From a checkpoint of a small transformer trained on Wikipedia: LayerNorm before each block.
MLP neurons of a small language model. Each row is named by its layer, matrix (down: output weights) and neuron, and shows model dimensions 0-191. Each number is 500 + 50 x the weight over its row's rms, rounded and kept within 0 to 999. Numbers have three digits each.
A block is one neuron, or neurons of one layer that tend to fire together. After each block is what it responds to, as a language model described it from the Wikipedia text at the highest values.

L2.down905:529409466576486482412558419540428464534455457550517435482487494404519457486492502516477472453522559534544427552499509483415534410465518567524582545490475496511476469498565503506515384481573501445447497596509400538530484578532446403371487570443540483469598509538554625492446538470459501561534438576533522542462466539607513541516464463484518429511469470554475567532541611513562489488556433455513455462420566559575512562545502532529420505516501511448508454478541516484471579433548474478491491494500455496399538495446560517488514636573379480457455479476475428488505409490483537494
Mostly the closing = of "= Title =" headings and = bonds in SMILES strings, plus mid-word ill/illi pieces (million, bill, Williams, Will).

L2.down1340:420526488471480415507518453510548525460566615532442459454541543510400495582518557477428513538484421496459528440430550513424499493563471512421539510547420474454531461466524576564499495439419532462430549593510527487577445514472445454434444547403476498518557532486599465601529480515430525473512553613565515617507472392381522569458562483421440520476508564563431471475466476506512463562448486518520527484438509508446482477530495444555612488536455569444548518526514463459489467467618545570545548546493449536445558461514416579540469458465536420476481498531521504559568542525504449484
Mid-word and word-final pieces in sports articles and results tables, e.g. fin in semifinal, te in team, play, ampionship; also table bars and release.

L9.down240:528447554519554511536504430464517536521392460513426523467404470487450483510447530557525469545468522530530489424582543492509511555500477529499453395512527479502520361514427480420514438482552433400534511426534518490513563503538499526486545576519454387466452488500481494547460585482448548541533516461444521429431545507561473511600543543517483556481553443522582469480483523427579518520506507506495514534551514571419539478477551542462574464448564450486593503451582493485497558565445471492529442449578628477352509410504477508608516463478438567431418427414538478502528547502574595467
L9.down241:577472520478510500509389436614408563569456490519518546466569433454440468552583576497556452526484521416461488452561454532413426552488474500562456443459562531449533406469480442502449500564511534490523545526436468534440436511461447524455437538452596504478403515585512497536440557489467484402467461538521494432585438490415414536497456558485456503422552606454500528558537525559562438516592518545490448499456447520462508582501523608477504503461574528477427455602518475496533563610500494498515509441622496519523490489435443503515571476464535499555563521509472554591491482480532559483
L9.down321:479501605554429584491524473435542491480503506515460498414431503406463515479515537485514496557480515545613416498541543516503485556459450500516531530506410452436455428481455543483400458488455506487404525557491466550405517493491499491529509419530520508458485518527616470493486524461565560462469531447596448587539440486513543464430485421564535495516472428514488472561501533491466522492433622483583480529502480573556458642510464451508437395481412569449515461455514451476491490605532425496411544430550525526614507592472573514450475514508488515594602550501458461476553603487515490558
L9.down322:451533502432473557514470450498461533444470517514483474448511571505578606476528471552604427461484583492434528416605522470555436545577460484444531487490508546493541420488518585563451531456503479417472524511539513459559532527461466504523406496463399476411453456532444590431472474546474493546521479428426497504479569486446513533549550493433530578621554507509460507525534448493485463494564413513575539527465573540461535433456514461508590454471431543433494520515533431655578511545447547522578436428583402541417439482468476560576487513461508460518501480543528477444481549441433550553
L9.down574:488577515548539472525447514441461514447528450495502445541464526504504465530520542559502505523492473438483584499464437485454457611508453626556557495528543490510535512479485400511516501532568531524451493459545486476536451352518454503445450523495580506548546494472485577519526413470559538379539515551483540433536496515441433548497470449511533490449475491501518460479475569549544468491521512490545595526460458520525430562573528619473522386604575593485453442473499501465408362400454476579486604514455491428529432507466349544547443516526539499429525434489568562541493476566477533453
L9.down640:428509521569603532472519499540507490548453560520507470465465576515432492488535519426487444469583500519395567453444521552493487467625505508553467439583498519440520453485520503521592546413450494459411550334532459473426500401465483470533543530546500562479434491482535526444533521461487504487567438459397440528425534437527530580585568497508506488417436593543573551594421415520436554475465389526521503493557561541452520494473514548457624509514488523480487494475482501500459445456458518543583541478495479555511472454508496473632473493449467550497449428593462552476465525504548561475
L9.down794:465469429522480475483455490493501482455513448500462496563537499485547524485526454490632539526463483600521434553574460492473376458502529473564494459585550587474569548486525458514494519492520494566499486482547538463464484534384535522482512491612585486551380566589421446395446488530541531367470479540519390466572389475515580509512393502507494447447494502527498468509474466424485490524546520555464490475533513523545534549466421530447376552509540514427486566495429403486526482502573486563490470451533538518464522479513466516526527368572459506491601483474590533529566463495405483579
L9.down994:453516587518548561497509509447421562511508508458463536401505450443552483523530482402572494400504560457494559471449439456480486539546430562607546597540466470514564478459572517529486503583470534470525497551525454502473510489506478532514573523479489436510568444519477397504435497512509577491433527583502453526442335508424522607525582606443462409441401497505562500445445550491524436495545524449453532534605420533471542523489467583564462497513505522478487558514498436554392535500530521622562504519388518574451418430527501436523502516504491514479564471423536509505455514493489538518
The first token of structured Wikipedia data fields, such as decimal coordinates after the ﻿/﻿ separator, infobox keys after "- ", and table header separator rows.

L2.down548:592535515457528504433504469465538472490477594462528517508507532522449493548580523465561540536592503434513462515488495437524426530512510630474475483547592394525512495590496546455462430409569472538528461523499487562564499468483461492507448546517526469569427527493413460549512518478380505548517456500518485468460403469520457522516514391537599461465396512501520506551595509533508414492401476531502487610415471423453449501595423492492540573521425489404448522457475524471501554512452568567531459497442467439499430489536442518545481571549452418455585574492569528593471421517417518547
Mainly the possessive determiners its and their for an organization, team, or group ("its home games", "their confirmation"); more weakly, mid-word fragments such as ther (Wither, father) and Al- or Mus- in table rows.

L9.down65:467434404514548514597495496537466514456448454505437489562506474528546538502548443514470518592512576464477410575512527572501411482406382447468395402472516450517470531544594475533515527489556490536571512429470370505565421458498548460529408502478439459508427499411529450494563494535656494560520559470555479458531509540426488524490510423558479551612490460553469467505501489511608518537577517480505534492489475496526485433463414486517486544479551430463481506476455497436502512527507527512477506546585453545529562438560440519461519614615536518476432518548434447425565492540542520555
L9.down199:425439527568527469544504433487517531488505509479506598481516444584521515598457486471553469528455450486506574504435495506475511505525540491505516589398535430470478435553395552497487429573472458580511550472438435584561463651512563533480471472521478559485406458454431574456464566487475528488538530494506543497512535542540510542536537533409424418494481498432565533485540582525524415435507539503432593415502540530513505595489387512433537514514430523488518670526501524548580472430475466509531484448484504537491443555472575520493487544509407438419510562447466482478485390487546467572
L9.down233:463550490442539513538447516562505482535489417467469533531366429497570482585476428445543544500476466471431578486454458482577412536411495500491471459470493580452524526585482439576427436572527425517580595489454480512512479505516528419492443514572493541527505519432542562553471539541498492447415432502552524485531583542629434463509537472510452515527353548556527469469561483446519558482498568436390414582475506537505503519419521461474493498483424519472518428516551576421503583478486578513468523468487430410528397528548503512514549535452532486503477597540461542446499581439530551479
L9.down487:486505475520529546447475460508512611433567505549513547553544486564523532475478438423508508497575429519475416483512508474494427523538514491476536471537534590482542462430433443560483545556485504438493431588530447443551537502452548442435448475519539497533514485530583545547402612510518487439468482488453431483503417438471494417446441469433593525460471543569609389496573573481488563467513518441460469577418579506544505574480593567518462490510477535489489513479476492503505547382521434429506600458558538567480498529444385532621513528428582534551538462542545464495424470437456568532
L9.down921:527491471522448501509472558454525453432540398550566488518521456532566491509553466493504446535447473542471563484466422548469472424557458557517483511546520398479531431537418506510559462467452557501578440647531481564550554598368452482426430480505505642486384530494621524531451561486490529361493506522447441439592556459541492534439439446453541536499468544484573524503533440508513476503488514551470474497396509615446441584504482508532488537477495501425443596518490437424504505531510501476530471455503439569516551465487463519426548535570571510537534472572455496442439518454506472521
L9.down1053:560545502482530377484475470476506515438497524596568554543522480511564444644504567555466441465425465503573493528476423499421482380505478521504579449451500486372445436452516475477552433479547566463525516597447605529407520517517481513454458446558453485547524575477522579419495457509499486511557419509479554465545483493465413489496528521455533430536491448482537454540543544475474489478470476447486518530501446581521533495503526500514461599433387525559521509434492495473535518501549561523483532460559553436419410516591471569463498448534499567462511555543428605464628501426587522457
L9.down1083:474511486471518544489439474435482519425439396464471492366422470451421529549478553499519421521634487594530475409466468489498471494447480506526524541564556395538459443521546425556621459577447512544540434542426496517463527415537567514487529529487548477580534549541539542524514502534463462505484529517561494496424491541601481601471431508457490490466527551535422483530541532525412482483494521532452414519584467465462576568462584444509393566549541531587509466487488580494498501497484510446410528502462458529513499499441567468554556460612475543632505500425544524489480593486476446467
L9.down1327:448503461590448486464541532475494421462530450454540505517504539541432576460495602463555477576490511615430512564542442483433528472526517531462513591445450395539500427552523443524499563533506519498445531526434497473510505535456527508500508497514614570540385443525472478495614516501620481432469552555520524598521527530429480499497554516393484395539482427459493526552507501462491446500544467562429439472521478535495438504533471476525460588557443599511534534558429489500423466630462449508567546537398440405518550488500560544471518477466463469496505548459541571566558405434434474445
Inner word-piece fragments, often p or o, inside words in table headers and lists, like Ap-p-s, Op-p-onent, N-o-ël.

L4.down9:453406472478524462552429375457557413559469520507511558520505514484433423494501438504464409470589421562386612571468510454577517423474505508487541557518515511523516502513568523539426446519502492482504467466544517495410435518482583527513542584517529528465476531523451427532524500478562494481545573344506490504459424592425582469485466496536490515413506576538618485563612480474477473485519542542557512461542511522425499456543516463502526426502532583406436530471449395557471582505489480507525426423564535471542456552481554492522533479520467486526543605552572477490476458584550478522
L4.down87:569530533611510488447530548465452534504546489454516512540533526473593443469493486509528488486443403590518543485435417451560558528462418479531441556509457487532496572591541566556476575569515450499543493482458517532475524444558427459530449486450517428501534499488490481501574556479408531530493428494489499520491500380505526491586483460527504477507513540520576521487525442437402524484454523503515427360537513547530458491523467516521555397573597499578535542521493559441630506466474527397619526546432539461464458471552537473483504585349435617412481477444536509500415513475468496483
L4.down139:480500503458493496517532533584471432509557454534548495487556515469434484522467477387414551452468511472469473428513563477513549507512481545562529486552556531496584494497621396457519546527419574559575515499568413466506493479489441531424439536457455435488486536387520519462582480502494461537440432670476523455554400479517517579532486584460499513503595569514693498506463517446506521450520505545494521559480449513515553471460488564483535514500480519612455498619517473533467557406451545516437524481514530529543400387448478508516502529454441456467446516511494460452507554497515401517
L4.down233:457423421451523501420525477564500475481493541477648501468534426531429548501464562562469497473622515500544476505498555517553583567478483520512388492525463561430487481515536454434514386497470460567527495477576560482475484439504480478493525566547432500427569598475564521418486490494516551549510539592483434515459417572395475493490426617525557499526477531501530472457512483491497506492450532461531441509529534596471449423476594471506572422524503526510448545477477605512532564480450407524587592467555627482573387457544557485451562471443480471509502440540482470465519465444511525455
L4.down661:443486444484463523483455448598510470467633446533506376472492538467440532446510521492486524395516481495426453511463592473465589510462544524557566511489570433526485488565541518489562402510520449477548545466462531469533547528478567468505452489514559523457483559554442388571551417410483397423551476558517503435503543537463716420548464551492540541427522493496549490480520404532583458442461548507550503536430423536521543462482400522499542492540403493467523530446530444478509477483536427484481569517531517471549508449496574512577501509491501495501529547489512545540399605474495527547
L4.down663:537519509539440490529549398476421476454552456622512533536488429444545539516468535431507504449463428553416539544452455415519588431451490504530498501461516427489570614538583557539486535538473509569583368558483376504559518476508414477512470424472452442557459539490489509483611479481503457508450453516479514495420530512490528513493507536453500474433486544521504541505558469482419577493508479576499461432502504585518588524531528457545496555472449472541491513475366549509529531456385490466638566455431530541510435499610495477504471581416581554537441462481519452428527514444511471524
L4.down1180:395463511451437458449563551501515521497538554424444507435474493514458452506459564384467467464504534519548528525452478460570571601494524539582433539548393483514459484509510443535487433540484473522440457511536503542438506464548500523497420623506597579400436478422512442499545525454415447433512541514494450543498469477532504477543517515572547550470515518503606509485466514583562457442424508528476453603606462577493481524426492560571502511563461518558447493533526574599538479478440534532422548561499489491496477406454637530478567480464528502479560474502409551519520529400521416436
L4.down1193:446544489531587461514496475479448429510427547558475526554428430486512460570617492479524538539490475530360413537550478540519539490465469540493388551474490540474507418490511536510502552388496433504491516433455497482489526558571409450463529493531470509518525492495567445473509545504517543534566479561437544526479470443514522599520501412545503405474474498533474539440458361455506499508525396463582506427432587435538496430531533592521611450514568518482550509423448478421472537528634421381458486492564557495533428434483527560502468482563541471551475557504541482523499599536521522496
Fires on boundary tokens between text units: double line breaks before wiki headings or new articles, sentence-ending periods, and table cell pipes.

L9.down62:491532538490494583457441498528493502545592399521542518460503541442540461502502488441494437510485439501471504483600542460523479479539409611480504479499576541519529413454559591440491454535512515492549539495484472505471534537551382454522443517507528507460483453429494534605544536495570430453440343479474556552461500477505533516528558400558481522363521531553445519418454541505577660464471497516517448538485503521523581578532483571534491609469575511532471529476503501514404469515412489420511537516507475428493449586499442422440429570512501591512515525486541504397463523494405486479
L9.down345:479518625468482434527524444467554439508504421588427488497499438515463508488469488543451418617577487538533524504573537536519506564470548481536481522494460475497461460491492417522552471524514531467596466513420434423398572408538461503529578559447586505493489628515533546431556510525566463449525498497457444484514530461598429548462450526485459491465432531545530539391513538572464482505463472451483471448489391503510598539514482496487475538568517446640547451566447532624537461347402572532529511512520489486543484502462561519478504503553526402504479554525515440532484561542500502443
L9.down381:460452522549518487541455535517495484503509468370529505481512418481601473483485585474479521401562490480464527497546575542561432616587496484537487403561440483558533500586507458463422535475495448535499524459409431493493590558515539538568538495559450491440572558452500567543464531476543491526574379508511632470540545491480534475481603482604582500562428545490447528559465550532580505477431564530513474514451506560470502534480531523457445519555505554460456440457534489426461426529479500433406452497562523530411464515500497481567516394423399484517486484447503468484489506568537419394
L9.down558:502422604432547457523516490506458423520558492541532510438516498561471515417467522505449567551510501466502594602573505449499551497469564511463403483511515554472565511447432498445570506432501519473455495516510455441541473489469518408473558472594580509552458441483611634490510443486482499376530391561520453489523548519515513411402505553570509527560572556526545459479553476587480474491423580564519414496536469556471462476466496425490490511507606592483441475499389497585544543482516472511394509492526523451427409475460431500467552549487547499431483512598551437529539483502474468464
L9.down575:457500579523514462498523478476483469428503426501468472470641476369568485541490462478458400534523479481432484527487474497508518461514552497491574369517487452549461474524484372466492546535591493522507531471609456505570626461590531521443498484584503552578533473420490595478436563504525474467513539628599586435504464492567480538539512524428579511571530496534472433514452604509448531459517520516519436551544499497511434467474553513470424507593492509526461511457475564524410508440475473478425507442536502522490464510517432471516458433525442581531442631441562458553502464463557510470
L9.down690:410457433528448453477521442478507526505426513492579405524570441502493458471574622513515489511478556546501531472438516530557473432491529459489472457468439522516482449584566445535562510575543539449415502547544477595502495499517413509517518577421462524483478409545479403508496586415524515507457512539583431469497495509492523450572530426551565432545433414542536509452502500578518481461475427428513559466477511444531526562540488434439529585572497604496388553546445366435481459505506537475545521506508450581565632440471539501410523456492482557478509565462503551537578493475587518502
L9.down778:576489459439587478496456561504483455471528444561487535587507503452568532460539420493544557514539519539450508554556503483545525490450537387472414449445589470486586535488445408469483456374613391525383446507544523486593575521524494541410545509563504507506561562468520537503504594464546512542462427465440522550483488508425620540547550534509521476500407548479508525513553434390494523507471519513441444581475543521460533441521498465488525482520522595511494540551535535632477455491374525433508485571497475527444448520507604502522487558447450455506472538443415452556453515482492465516
L9.down1018:530565456551560567536480513548540487514624423594436416563655506438490494529498531400464485480516455511472454473510536464491456455543486401503513469584500564548434573534465517504395556477496474444473389390509392496518534424492606512528541482537501577510532521540549399475499577494493485486443436518555565445510521449485462543490537561528569552513504534519473510543476492529509480485437503417453518520433505622444530500513391482476567466499444497466490518507516431471524422474455569486485428569495561555442441602468430540555510538468453495438415476482461519504524577577519563566
Endings of column-header words in wiki tables, e.g. the period of "No." before "| Title", "Pts", "Votes", "Notes", and also decimal points in coordinates.

L9.down237:463429414588491603558509496538479478478397400475526473455519426503494414459458511527504448486511544489539478576523430465465534390580518523476433508493586542486542504480394364490488432539535524504573531521475580511549373485470514538493428537532481471533596485487513474437534506492480452568558511577488447563484534530521600510449471526373450511511499444582601534472556492484509491453526429549533449433530570491513523597585471511565420459585463454467537491530510535511455512485509586547487560490480516538494492383490557444503544522516495526502603469491519504459443373554451582481
L9.down405:438483465450478525447574561489513515499506545397522511485473509505457541561529581605486519524561510511601524524551396530461526665533483453465537536557517485555531532547444561387485537451499519449458584489501446572497446532499491476499470475434512518471580498563526561517476513442562562465456529486432444373446444448435520500515525513519507472544529490447476494473517534528486521516383545508566540451504397488520501524501560442447444436461409475556466582501487474545495498645536593527522479543567427493558463458538439477488508453521468308525485432509406549537456424529497549471
L9.down629:527639519531504460394536511495433635477469430510498515512427447502474497466499502455550524465517481494512471461455492514470448566460530576426510568436504525512499512488515568466529599568533506550464480528505485558451553430451471469540553552522461431521496465483472481439456457510463542567451568501477451390487524516551543420525522520493470403407486527632456512531479491487399562470534581530504377551418493482484483478502490516509533461531459509497555561557527432480551495490575568479432465482547469537498424426529535518416504496529481570637632471540578556462528372583394523504
L9.down724:506526559560456506537528488492512492528447536508557535474459598519425370472475461553449505485538411494512450447500498398516474534512579496477568455375594511471530480449510460431433579468550533591493444512628569516444470408534464538473528483596437385580554584437477568522464533411564590464548535497463443555508504530472525542439505450518533494441596548564416524427494438441546551466554455619488478452513466554526472537517529525447464527465504524479496552550554476460551491512519526525497511525566497502528538480471516529433459353423562518446487458541491423487512495522443568427
L9.down953:528497491549482495526549518496543506594483391479480455468495508433408469416371371463609553429473515511450505536509546517498429495449428419513551519483505498393539444520553349477453505519470473523523555511514612521522467511498533506499504538553461567547394445477482528573471597457525474503458490512452507504494551506523586434513476524541587569504488462498509475561542512458515556523451542536528499456537472450531532483486581463524492512601403645475521577468477493592522577475419486442588491541429449430575562493408551460487572568488460543495517485550540512522457518506409500427
L9.down995:565485477448468531489431527490506485559506476408468474449519592584583442512523498579420426498542423468452469392535509478568591512607469592534499531388544469446551491513508460535501536427509576498585459476560513473565464464425490536512490472473525448394584520402504500430511522511515427432460483536536445504471519473557580578526473544593495400410505468563483569457484454459451548545524557475476515549551446589544436523463506499483532558533487506489428495483516493376576534567457497434496411526560483504492381564424591529484476473450430520592552540524490538465543468510501489522
L9.down1219:488516555530385483513474481531504563485590514518527521511560443575433508510540446582546459402571519426392444522519390576501559423430528475551475507447593581534462522522597432460467485490546459571540521372599525516513471654534606497557526473543532572428480468433482470461465493490500508568474465525445476531565521532479522421493474508447491441482476495513485598468437432493397452471563514482505494491432466555531501560525529609556471528518501552491417471441572595401495502511489463412515440468529466445533526435399494480470497552580479546507528506499476469460481536495463506449
L9.down1342:478574526431531464518512436524520500465496519482499417502530432542370456493572410479513590486455419469570419550409504441529476618497557508602464542534504606590467441450564498493457529527528500447496452438533488539341566521462521463519457404517536519522529493418458549522517530491471488465557576565537519498420516537460587544427502478418480495547525501517423532454534503450451600439558513535535490454483524461442546513540522382513540548441495436540539548423519422468543452557495484466536574534472426494617585505474531449558497470534545467469451468417510466463561538543553559510
Final word pieces that complete split words in sports texts, chiefly the ue of League, also Championship, Cup, Ecuador, and USA.

L4.down206:495514518573577390528526505569572469520497492536564547520464575606470430498577494437412508490512541506447542589547462434566526481576513571506465442565461579486485514538509516519452434500600489509461506481418498483456526439448545422480611484448490546442457467526510312547525511497490558447557529488572452476567526522513646383480474434515456492559492484490550478463461549508514509483489526533548463471453462407483460513442475472549553532534518544432507504580518509465434470479518424438527523480489523588513540567494603460446500606481595397475515478438556533495436461512443556467
L4.down262:399400462429570537522409437477496448458457492496499511454565527495499405548510625475527436536435431395405516476532505521442553495494454550525560547395458530517553543556457527528502449615535434591482585585518481534519487476448531551543490511487514498489540499481512462450594430512487582418491486523515492459584543525540558503560475546516510437515494459460453467417522539505425466519645493436492500457495437441544479502530621573516495568533600478463455546492522495542468484499490479518352460545496481500538527519580391460514531573525569416464522445543508450522497602500497481509
L4.down367:489555594492520478575472564440477540495452480440539521494568499504577475451422512460453489596517495526496487501498577462445424545543521536459518483545485590551421496440466527607537494497452465499490480496411564499489504451476506477529474553431527444494492481482601532407480471474619402467543483465531516508522471571458518558477439476476444433462547471589451542422518406537447494486446443545538525475516457512500490573463540534526577465577456616522523502565594478503363477546541479486507531543505589522421424511553438502460430428575517502516427478535453479599582561500433579350
L4.down410:471576445560482480416469570577420429523475434537429503443434437471400587540560437569479627455403457549505525440578533604528479427493458545473451603558481449511410506497454491516471556501504500499530552510523464499431530567586377506567514551454590536514513484475519463506458523488458490497511511498436412505504487579522510634521509421399526436540502519479532513563471566488516410496541537446500483566493559484532482502531540550488603475544536539485506452495499482492508468608442477526535462433530485630448435487482465491515573451516486368510526470550470515475443482564447454492
L4.down1089:472514497551491465507475493500503464566494565521605518446614409525407528542477465580533561477531460484481549491470518422412536420484506562527502463522502460598500495554567433516582344574463503503386493561497511585547539467442559473451602511499503462432458471441481547503510530490478533495488528389522483593549501567571614436564507450533483464550421502528484509431577396499452590509447436480490510424482570564524508488542406523516552493411446461586548488583502485472431526514522504469509417517577480498458497554460415506454562440536459444481510537479508531507470547526481513388
L4.down1227:495532546590472487443481367536516535421336533598557515468479486463509602495512537512499639501521403549501395484496453518410554461551402390497519484514472474454489511519463517548468535499470561509520521465537559523564535525582508599497439528520566544485503587385517537559542535482509490481465484560442485507536519477445475422459496406462525462523509563513416576443501493521496546512511441475463435451590503539529507498497505541507485493502463569480492518446428503351522576466475583431488517520485452445489538499616399473431416529428530517506535473546534500530550557429537454491
L4.down1395:615536489447475491505534503442464465526490462463394469455587464481563396573431568543410479496398507554508468490553477484521612490414539387484507471466589525502491579551477426532547457461491383548422494542493555459504420446488489491638505524481571507485524513429490555373480505466506512583542431590506627472488519416536517528548596452412510458476632513470505517512458432482525474482490522489542450432477527417559499497520497456540518447454504550519525550526566465479517505540547531500518559560484574447487422492529544502549491464531556502488451467465576542558559453524438430518
L4.down1496:444557586519585395475561488447522393520511491466476602549549552504466528411548480507489461492481339496545456544464548444531472495539485557451472443571490502528524491505471451587482434510504483532494512533433456467460456425462564535488498605488559582452468501496524463507496437461576496424514583449512451571435435565524565463526519494573448480550372487543462477399506492508445471512416498409594378453495516548533481511482505582565588501491490527492479408521457453498444541543507468498562505440479451572463443578636530546485521607460551517493462509542530466417542532533483517491
Word-internal subword pieces, mostly "str" in Australian, Industry, astronomer, strong, plus fragments like "oot" in Football, "comp" in competition.

L4.down446:529524529482527475526442491562468450470524427463557555638463562482406555496592410424510539485487490429477521492518493543586559484451595552525426435528451496544558490474490489478459355577573467600586500501444452402486533425476550499502502517411468512423472518534485516505525524485433439514427477537484517535459514493536558491445439568526538490410467541458593490558580524494549527490472485428514471562496526457427496454578507496484578367472565493504469465559563565471526467542447483413526465526495510448564533521474521482508477447470488525537645523567587584538568475529402438511
L4.down478:551516470452545488424509435527482445501566493541466470459593475495606537508496414480479552439407496498467535462334497486514489421516516514522501470441465544550498480572531434477507449512552464499605596611498460573576448569484416457485485532543434537437440465464462422579485542523440548525512565522522499559447501518424466544478486448584520508508475476506450498536445429517495551483506529454397570553572529507407441510504597632514560492465534444585563508555494505393486525478487587464475495494554517407451511549525485542420358525449578491441482560500504513493542510517436489472
L4.down586:503486481488590446509524506464472508588546553503517525590536483426605461461414522422540411491493537525523506457510499486536464493397467577488466508504497481517500501480445562499461462528517491585549522639509539376516490500523409515602389490492464470473464487505533575413500480504500446522483531481619451543513467497469363543420545456544482531571493466450515546499468405498474417503538453415479564566551497544486402534555491610418510483461509450482571583394556511414363507531545500523520482467507486510552576416479542533561584467529537419495507417498441515505465475510540515517
L4.down609:444525499431528480479524482485447414492538515463641406472460544538514532494552473489456430500594510489489567482433486454548557536503486599551475365454477463456529581590559506535484425477582554471609563567486466455482477489541455493471393589572549502442582448498514395492601510463491527593505450567523476481507443505531513479580479473564470455497493507498496538503507503492504546453509509420485533555484483581400410491546541566537501524468449425603523465531525502449505435539513449512579507456486436478509417528514517507495433427440598431479568606544417538414471481524507542563
L4.down772:484486621495475554466533538508502538514501543503565472494415524515507461495417463609537451480555514518543493449430599522492590471526501471511572551477515496448574539482499506470448568402497616431469456508522542436497478523538496479545484498418487493402531443530550545411593508496417538495550421486422457527399401434520517582445555493585472473489413507483507518349409483503526516491477503468516524551485527553455453510501576444528513494475520502568496526496593543519529552507483385523481456567581429494542379456519408517515522567537384452562521488535484575543477550459416530439
L4.down794:499525487560632462543498339543497414554528511455501469547486482502465417487541447431458511478525557472473524491491473495580485569421524544505490567467518501611501539534594582476526542553614456468473667572434413493530546547498490446585468560436554502453520437480550454436469508473460537474438467647473471471450426555494481463537495445491531527567472407437504497433537526501519559494406506478451451536508490394400476501512508464475557499541542623498459460524572445435470491438471463491476446537558559519553500429513562461528495529533501438473502487529577517571532479456537478482
L4.down996:455567582480546565482511563620471526536609576516502439572519456459514499567523500604534458533473577493533491378428549516538486430489507483485443447519498461559547459451573523566526461556473542456495454506395478460410509468516627505559404490464492523517468520451477622477493582475555515490528516514405515489457470588473524515414495530556553500525570453475463483416490506506444590501527504473466549513522448525445499477523417454541507529495494503397432451479478423520422478502487570498559505555504477432581478424496418556445573579497440416568485494635437471564488527471446479453
L4.down1167:570477379529541534518569489480485570528577556483571467504532551506522502468605485495501500517428467455494462463486456432592528508452548545518446516528494503444510520478529581495374459364497531449496531406456446532496510551516620431551528526451484501544538511435502598476479508517526565482470543483516528443385464439438494513486563442467510492522568524558490485454561565474511622489499448428543470441489507466583454522456500487516505483456596521502485358517594472432527541448478473477467523435542611393561508534471485472440493543471496395570585473520407554545537386530474502452
Final sub-word pieces that finish a word split across tokens, often in names of teams or institutions, such as Jet-s, Ar-ts, govern-ment.

L4.down136:521497511435482474591570499455496462625482446497440522435610577503489440606532471547525547502552649539447437528514618547540442434425523534486526376537532510541475496478505519607431351474495500487515384496422571507451499489423552463501401441488581501442488560470546452484420480494485490517466520515641568527513477510499414516566525557438507513487448436490461482495497545468539490471428487558510441432383500463567526517449479477525552525574476575502489494565497501537503471572424568561538557515540503435485514528565546500534453479478502452454480514502509460530547511575504515463
L4.down332:509462531517496462572492500450551461557510501450477461486531496468492373554368453553498517486504594444449395610536551527462394495436462494498526476575543455492437507428499509405499492554523600499509453438550521508529505397499554468485529418510501493588465530490571520496394460472476477515547562503575539436562514587511478484489459555506437548533470438478580452485525531459644486455445462548461579472496534553509480501378503440511567560550484551452509545622474516539462432493527473513537558432507527472488553576607539502522476468584534496475591582501467505445610511426525527492
L4.down494:491464517417499579558451446573490411458497538559476531523460544496441427420573450462489449495543493499375541504414550490569497487491581568435488412486548497569501540504583517554426448542546456435505420539547499470426505519471621514593524530519479499495490508575526431487447509452508500372484539520493475507461507630500498471520530485514498518405481573561482436603565447481543424479534522532497543516502533550517568520541492548474523376557493580443492467495515459456492475510541350517538436513552534376490508573489556531533545456482522492578551511534623439434486492525470435539
L4.down564:579517488608449486484490468485462582575521530547561516547493467443469506537479431554424460508389563545599514588478536423503506441492480584465503521446508540512402473541561498466498585547500446433474460571424560402487496408490568421463467446442445434600537528414482498556460463474556483535502524541556501449429556562576487518449416513485461529483498423469452514580527452494544488465545477479529432542620552594547552428484425545477504534516452478511513465479315499493488444579474531467597478508490549494534552550508532533541491547552461484528460499599473583520521504462455466488
L4.down1039:425490576470490536477506573516433484469513467465556447561584489473516455488459521441413525487489530452523414452484418417350477512579566499500503510492585497595467417431457448555475502513454500414486461507525471439497468569593610534450549459547510517500527431553496526567531507508465382480471548504542503499460492550496601519481553513529515496477544531421552543553448563550522454515435524590459476456522472611551580577560571359503524520590524472628421514439522519550453542533470487560413535451490560475436487452452492455462547520420593538475519480500551540525466494505534466456
L4.down1235:417457493516504437570547580574535563565500454619525533439555502479520433493391559543449472520594553513509447468487523470589360562499513571422494471535442564521473348509492417592469550503591548428524400576439522531395541444462409423462460452485476456522515574532485457494433516509478503411486495485543487520537555523590571470499532488401469517444437427517508485491607506505487545497545499566504511497522508458528470449581545502496528472527520550501475503455535555513466434484506574471567586476596514485449490524482469443539595484478509494545520564472547477507415594509502508517
L4.down1347:364525480409532586490427545488520491496526445465499450492502485475554509493551483569396494455656643481508408546500513492529503450476561645485415580486492482511519454432578592530508577467504463454584528496567593436476582509464586477533442447505443511483453503514538506559483496490450539456507567455443502564423440513494539498468472557478547503457483473515517472441388483478543521483443514520524541495508511538589493525529514583493451530533540575479407475501531566440419430536405443561450521474541435616472482508451471472467512502524524473532615468438457528456595515500471498479
L4.down1426:484559391397491488416535441417547465497427526460536545520527466455528437446508448545486421493564506404502540412540495531382540533528519511527495467468478433499482500499446617497518494479473526562456550623565568558464507524452454512452562540467443506511415424519482520428520572544568538512470589506452498498434398404570501484485489482530515579484436520516559528455486470464448482528558474577504569517519485482461467466412424528477468450522531569545417559547533487574564469532515577531618490541547495606609503539576511455459488402556463457548495543491459462446453485415555560517
Punctuation and separators that end codes, identifiers or names in structured text such as SMILES/InChI strings, coordinates, infobox lists and headings (=, /, ;, :).

L2.down662:450411485479582596529490457485478422535416485525493537580582424434460407488515502474427404484450497514330543494418494525525467461525495468501517511525574542450556468470543493570533499602539502438500447512502511482450374572502504513492519512490495505535547475446481424543557528475495534493525509397423518536475471579455589533556452580480494497416506572452597519580559447493460476514541502557544534450530579552392543414609517420532596419513501442442542498457497510526450532531552483524579409518468471447510493483566534488548450493491443462498463452459548456527444512610540487539
Double line breaks that close a paragraph, infobox or list in Wikipedia text, just before a new "= Title =" or "== Section ==" heading.